From a checkpoint of a small transformer trained on Wikipedia: 15 layers.
MLP neurons of a small language model. Each row is named by its layer, matrix (up: input weights) and neuron, and shows model dimensions 0-191. Each number is 128 + 32 x the weight over its row's rms, rounded and kept within 0 to 255. Numbers have three digits each.
Before each neuron's rows, "fires on" lists the tokens most often at its 100 highest values on Wikipedia text that the model never trained on.

fires on: "ed", "ing", "d", "s"
L7.up629:125102126076165099120092113146114120117069133184104151113159123119152093096157045112049176143103106119105061145150117132070124095113158148147189101135136161148147145174085163157183143160101197119082132072106153080125135128142141130134092085141104103156153122135142147090173079140170148145108124144112104171119172144151178139096138164149137165110113138148123113142163092082128135119148119113115204070111125088140099123140110147079108162127104091116130143146077093085123149169126101095103087063153055124185133100123120133141101198224158116124181156134087114201092110106193113155

fires on: " |", "s", "ul", "ho", "un", "O"
L9.up666:154101162067136142135142145102101144091164163153125109137145161130109151089202082169140118112154145138166039146144165139159162117098121123133095061118073112140131124106164095136122144125129144089154123088140144148148165106172183101147147050110150123134133135098082103110146116134183141108141118142100203114153123096108146128090089075117126105072068165116132084099134226137125166173168126130101119144085069125119183111158113120140105056141081127155146156197157145168147114191173193152147127134125129146163103103147138118104108133187165121052108078148136095152126136130157105087

fires on: "n", "ing", "re", "s", "r", "un"
L3.up267:166119106105148153166150164144112163125088096106149186162159071177155115077148119075124105076092144164153104128107111109107166156135112106160153105138165119197150106193105171156127102180105185096127099090039103098093191121082121106110123137177122133140122176116138090071171070155156153144105148108134190133133104121135126110143141112111121131091114214096092106138103103115138074151069099111159156119105087144117119110134119137133146159117182073124069209133094124134075161166167076143150122126066105132107108110144123145135098161150130150205154137133162122108155111093053093127

fires on: " "
L9.up846:128159106198156075084164148143188118136160125096121188119081141144112134091132119124106121146137130179191118074107163064139170138106115208141142152071103151163145143173087113097195063135092115157162137094182114054161157135129115174106137121102143125169100091150079099129080123059066169147111113118147145124110115126151108185125166171149126119167170076108137179134115096077109108059120114102107073100069145126148096122120169137136138125200122110136124125141114110119081148116124170128153211134149108080098135087172137135124191161118175124134123130124144107143091109100133116166

fires on: "s", "ing", "ning", "ed"
L7.up708:090140149122187103063170097157177106081166141155158175091164118123115037085103122085139124126068144152139078086085120078143123148163121208141137125101057135153185156203083136141170135145112156081116159088133111089130126149113110100107051098141145150104133112113173141059127131106155180175122115111100110108102157139133168109113129196140146136137155112110099171128115104113161154148150115118152122126162099086140148144186148187099088141099119099095153069081193130127097105128128079118211124093145104171114160144147120117157113132117178111151134158153121122181157114176189138149

fires on: "s", "ing", "ly", "ed", " also", "d"
L7.up5:114146150119132062070092145114180118126127133152134055120134129204167117156076065083089118140187147123131107153065150119103160102085189152148116123085168203158137142105133138100151196149127132135140156038140150109137117133137141153096079097145117122127162167138130157085116130150078111167111119113153124099092162139094129125101159173090122164125128126156111127109133113135142199140193101110185124128115181189098082125105128180094093180093057120074183209060079133117142119122089066103130117118167110184136127083144169107109128111151099173171184180173113130132080144128160160141

fires on: " f", "ation", " F", " sp", "ent", " c"
L3.up447:144166147146113108092143119142082074168153123119130157160149097108156091145130159063071178123110093106163107151120174143135081111096125132167136117115131182092156101090092131164136102088131122187079158210165096133139099094109156147159125127169101163128090100159114115109054102101134119113176143111079136179148111139154126104146126103232195156136120098186166123091111144123120134124143109136119123122106087165110120080080133153075132130136136196148157160175111147136070208173113111151108152118093101114180082107156110135149162119169191082103149121074116129146154134179158125057

fires on: " a", "ly", " and", " in", "h"
L4.up724:087207144096167116125149175094123124145137165129096135086148092188127125145214129106111087083133150082111143147119126160144098075100186099128102114086136121118127109124132078167197133176174112152074119176164082135122125132082181079144133116082198117087140088139138155084082164161154175189151092127130136110167148084112102112117130057182113173142122173118113154146099105092097066094102119165124116106192138138176143128150116148144136113182142202128151099133133118144106084138131141106136091063117165175115124043143106140087166126132119107122129042163105119189128198105103147184

fires on: "d", "k", "s", "ne", "tro"
L9.up650:114099130119100133098122178124206137132144141134094131096123128122123135122146112166155106174106143103070129156143103141156094108117079133140147093169147132138112096100144162180124138174146154107133142059169144078129160153162093065135096104157156151095094082142113118101151115165065132063071061090137134140144154128147085140171111228159123103152138195075176115144127092128153137138125128150136086185110139102145193096105155128194127153127148113085148092136176129111106139198065175176122110124086164191139152135133138134139123107055176123145148090107091164194205103114122125125

fires on: "li", "n", "ni", "ed"
L11.up120:080123160157132155189127163089130126079143149174119100121097134103115138170184112144111152127105142120134096119136134174108106210100141170100069111129125138098133137094138204085132146103146079110172140144167148174141154117117171100171135113088081221159160149211105119140101150092112172121092037153150137076056176065113109137148135098105112136184087155114153160130165124115126129112158159084112130130124127193130153104135081170095119118143118098169130111119101158143124091069124143107142164170171076090120125059146139155078057168114098127128145079118165155074115117166133114152

fires on: " a", " in", "co"
L9.up575:122184142169110162087167138111131115193094123111101151071138097133148111136135107115109139049098141113115102156118131184132141146105149126069159130135091106172073138159129106161127101159086141186106190134119138086156097100215134177150140166128157119098131087131109180106065135127149159073071168139105125149108120119094109107153106088136102083121122190125072124172130098120159076104083116140157140106171142166179112109173142085159122090110128142139142085117130070085075109171107112167105081154168146213116194100110118146129211141130066094129168065154156164127121168154124109160

fires on: "'", " hold", " place", " score", "day"
L2.up642:162169171112174138097150117125155170137115046203118123070196139158110162168166167097119152152193062092115093182079147129165142107107091137128077109129140143138152133110083159113139155202122145139067140178180151163100143133134155143138150097157119163109130098144126162107086157099157080128128113139138148078069114086119108138116111077108141162103092111118164108174147125161095161116100125121132159084101143122150094120205131094148117101168133180046103105113158144138132165126112077137121127199141168159169096193112152141108144152157077048165071124117127082107116122110130136136

fires on: "s", "ed", " in", "ing", "d", "les"
L9.up497:161158178163142122093078151135080155158117148068115090067065117061142139143097116164140083094166158147115114152129129090144152144154109114111166131139139141094130140106125103176127130162080149103158133084198127131087082135095101160106143126117134125128108106114152183111170076100139101106088159136065182141119154141132166056110049130162060124133119174136127155186081110126192161129129131147085175159127154142090184141056181124157135109082106129090105135162141094184123154114147157119080122207124113131113129120189128131111135090184109123094188172143110097152135183096133126106

fires on: "s", "ing", "es"
L7.up9:055103145111138124134128130133132135170113106141120191061116105115141054114144135097185148095136150075104103123095118144118109165102061148150183121049069098137134053119099215125170140139147115090096134138165159120118120114103117186129086059099063153083134111171105163076178136151153143162096155141079149080101165137171132134161166146153191157147162092150115164148133076126168124111133154077139172140141100156156126110182064107129145143101135104106174158144156126096180131147136138146156109132124119115131135164072125131190162151140117087149160143184149194152101176151136103084

fires on: " goal", " place", "+", " race", " App", "day"
L2.up403:152134123133122134053114140106111178105135101083128095101145163136108150145169160086115130146165109066106102119213133204134179104082165117107129155144182147226172105094132174099061139166052167160120127139154126133145137099148104109165153123167119137128090139178078167176137171096097096088125171176065125125140078157071143126126120149151156105155107146163174121114098080113140106156074045171133151100098159165135138117157125096138070140130128105119093101139128166148114194125126156160094119146090160106102111181169073117102131107114119114128151109128135047056121098097139106078

fires on: " |", ";", ":", " at"
L2.up187:137123174143155122083107168072104114133183128160100130087133175186136140090116106125093170098135113165109183138149159100064112087206148126134118121089139080105091119121108114063142125074094101136161176071081092116133095156150136073106158146143173173095121103131174126130155130188119119157166110131145147100146085108101121196109188106226122112159129125147097184118120113171086108105147065095165096149097114160153133090109104144126192125162161105160140155088130114173174125094095134096111135126134160100132132043131111105167108141104176148051173096121103116155077127116154108143

fires on: " to", "il", "li", " attack", "-", "ish"
L4.up86:154141113121110127087116171202078159183101140136098116119109139128126126141124137130098157191167197150157119096093098185083122163118149172167131070207169164090129144179064137106167103040132042119070105084128095122102133150089083113142090168185084169147126138067144146146137140153130161116093103150194185124100158137124148118105110175143138118153158184117143141126147118145147142069103132163110158085129136156138120159119125120084082142151131085142188120089137107184150166116161085126050095124167111096151130124155100097160149095139132113108074169115086144129146113137137123124

fires on: " season", " place", " time", "day", " years", "ized"
L2.up157:119124135166150099108082062091090122116122144105096175085141132088172146150154116170141129103145124165080112162149210158200149082181095142177148174137133152118157083082072133136118097139101124127093145080175045108119166126127126147097162145141136110104131093191104105137094146105130111099087128138120147122104125201158107120155058140154179154131110090137109123123103136123142099151098050148089167088169067226106165145155156158080113136165132170063049123050127115099147185117108125191134104096129119101100064160114101088123116188137113129144135147153178095095169097113138130150

fires on: " =", " is", " into", " a", " by", " between"
L3.up49:155175126130117121076124108113158117073157122097087159052067103179111096134146150125150185209138136094123124178175120146126154122168176149179146123117115076135142109098177131169125139106089110151125175121123131113155078122103095101152146073067138121048091095207154169117150154172172135148138180127104176088110125123113122141119133101157112076115195143113107158097117130090139080097068128128088060147103138106100196141132098104096196107128137123127141107135127155120173120131103112096076138100149143158106117072144118171118082145086094143084159157086124174147110170132155180092

fires on: "w", "ary", "n", "ment", "ma", " engine"
L7.up111:166079110084140110130133118118096117133135120065094131101154123191139157122129165139126167149106177150123098167141109104174089122124095139141151115165150138113124106134111180154123112099073146151195123152106103131102122140143168127114159092124134121131150179143167144102166088135091109128165124073172119145124148148171166047138146114126113154149111187132134129121162098114101116104143101101128104184120098048160124124147145103120111175131151201104133123090092108127125164145172130186123129190095118193140052107131116092149126112130031139095167146171135064118096192112154190075

fires on: " f", " F", "F", " B", " sp", "u"
L11.up498:094135110123088115107164135165177173128127159141101148138124123125138119118087144076115115106107126105201161130178149109096117192117115118136125160132101124133101140076135075104126121154076100161097116208093133158138143059176202179122084059144093107121195058095108108138099153091171151129137136160130191140160089152164064141153079141117152153140147081164136136053172104100130134090132106139149096154197168117151111127136154151083098098166114130168125118157116158120067150145118128122105084095079125159163098132132162099118134115133119144187123128098138156158125156136123145115

fires on: " "
L11.up26:076114150196141127120099116147170171135150089160140192125112157178167196126124102132132100156140090120138135115110187064167190139099121177149075134117124121072125142140156080071109089124118087125159121130141147077200099125140083137164105112137157118124131059182060122120086156150073126144117112178123174052102145081106066199186148154171141085184138101131121134147127151088103056118104120124151099086106171142190132145111145135137131132144116084137083155126128140178117152150094125108158159122119059052066077105119126147121138183147198146111093132119123111146093138142105096106

fires on: "s", " f", "li"
L10.up611:075139111246094152088115155098150179130184158188196151147096138135166104100161160160152130108153146118103133088107117142104064150146118117144123138137132127086142151109172150080125142149118132122149145120156146115151131100162140092181102105072076130123146106138129094142107184194116167106058164150129211100088157090113120143124107124118122099167120106107178112137123114117086165140073127147101111121099120130083188119156148101189111133153193141091114112111164142158088120130099136127135128107098145140171128136154043160091129106042109134186167077091151155103181111119136077093

fires on: "s", "k", " K", "n", "m", " |"
L9.up804:154135091172122119128187142081149166185140117156138125130059104137137147138131123095134112142109120025140168140122090083118108127145098104106120148136146123126111149177107120103090088106143095122103139141119116134152139171096145121082110180129142123136087122118109119136146137142085093147118127056184134144141100097149139084127152112132129126159101121090144090134123140126092168147091138109149144162073090143129128046169086149155105189158142120155184127172108144191129078183130162100095123084136079212181075101197154150134184127109155098142182133162177076108158201170148094152

fires on: "n", "w", "]", ")", "/"
L4.up778:141134091174170143135147146132101106121168138075156099154140112145142174193203134123108152136127139125120090114097109131170158125091193121129122114147125098150083133149079113161107109124061149101133125122148094119096163186129089137163124160147086167141136163168159182100143082110185109118116057172128105140136097159109112069162081107128193159183028121154065182110138092110143137139135150117115088171129128091130124149147117153163120127095111120108044130107056151147128149148150059180150162118123137148097127098048113095107104112106153081145201109117142124173109182081097095094

fires on: "e", "s", "ian", "i", "ic", "n"
L4.up744:173173127161154146063143172146126196128178116162136142074152115133121066106134115125082087147037135123105118117096106100123081159087132116102162186174117118100082140097122119158128110154112136140137153167158150088150193141087124126103138114098156116112095118130114148077132099073138160180147044116151124150126130055170137143113058091137151168141117138176169099083102117086108175069124150114124057160112136157143121107162104123118092136194164121139168133150100163139148135194124100119092143066161112107147141105143143144120123084130144073140121168127119104127166166149159186147

fires on: "s", "ed", "ing", "ul", "z"
L10.up888:185132120089157148144134137097113122110074144096092193178125149100148139062153113157104079078105137088145144156129135140152136070094159140228117112153076104151156118138108131110131158086098085113173157136140074110157152124163139067098161106211103097107130123131121097063134099117209154133111118128131163121150144154199170133142138135113130159161102142095090172158127145130162141147154139172085143162129119103120112160127103141113125120148088172154135169198216131144048147192123106139105111168150100135130083082071081090142157131179120152074125111085105161122107103197134131130

fires on: "s", "pt", "ed", "tro", "v", "t"
L9.up863:073115094163120130049124160154074120160122072110103150118109131143127108149070133174145118152146143153081106198152088115150098125154112121078133084170078094096152141147100171194132164146161141145106082152146123125143110143166112187125105093118163129065147159146142147111143185158104104098077116110150141177070119154135084112102136122166168139129084115075126123111083107154150124126084148145134108148119072106123137172085192166084108106095102228143105121173191067105129135147118135081150142225150115123123092145137146078164152117127132110081190145087169071133096147163172107132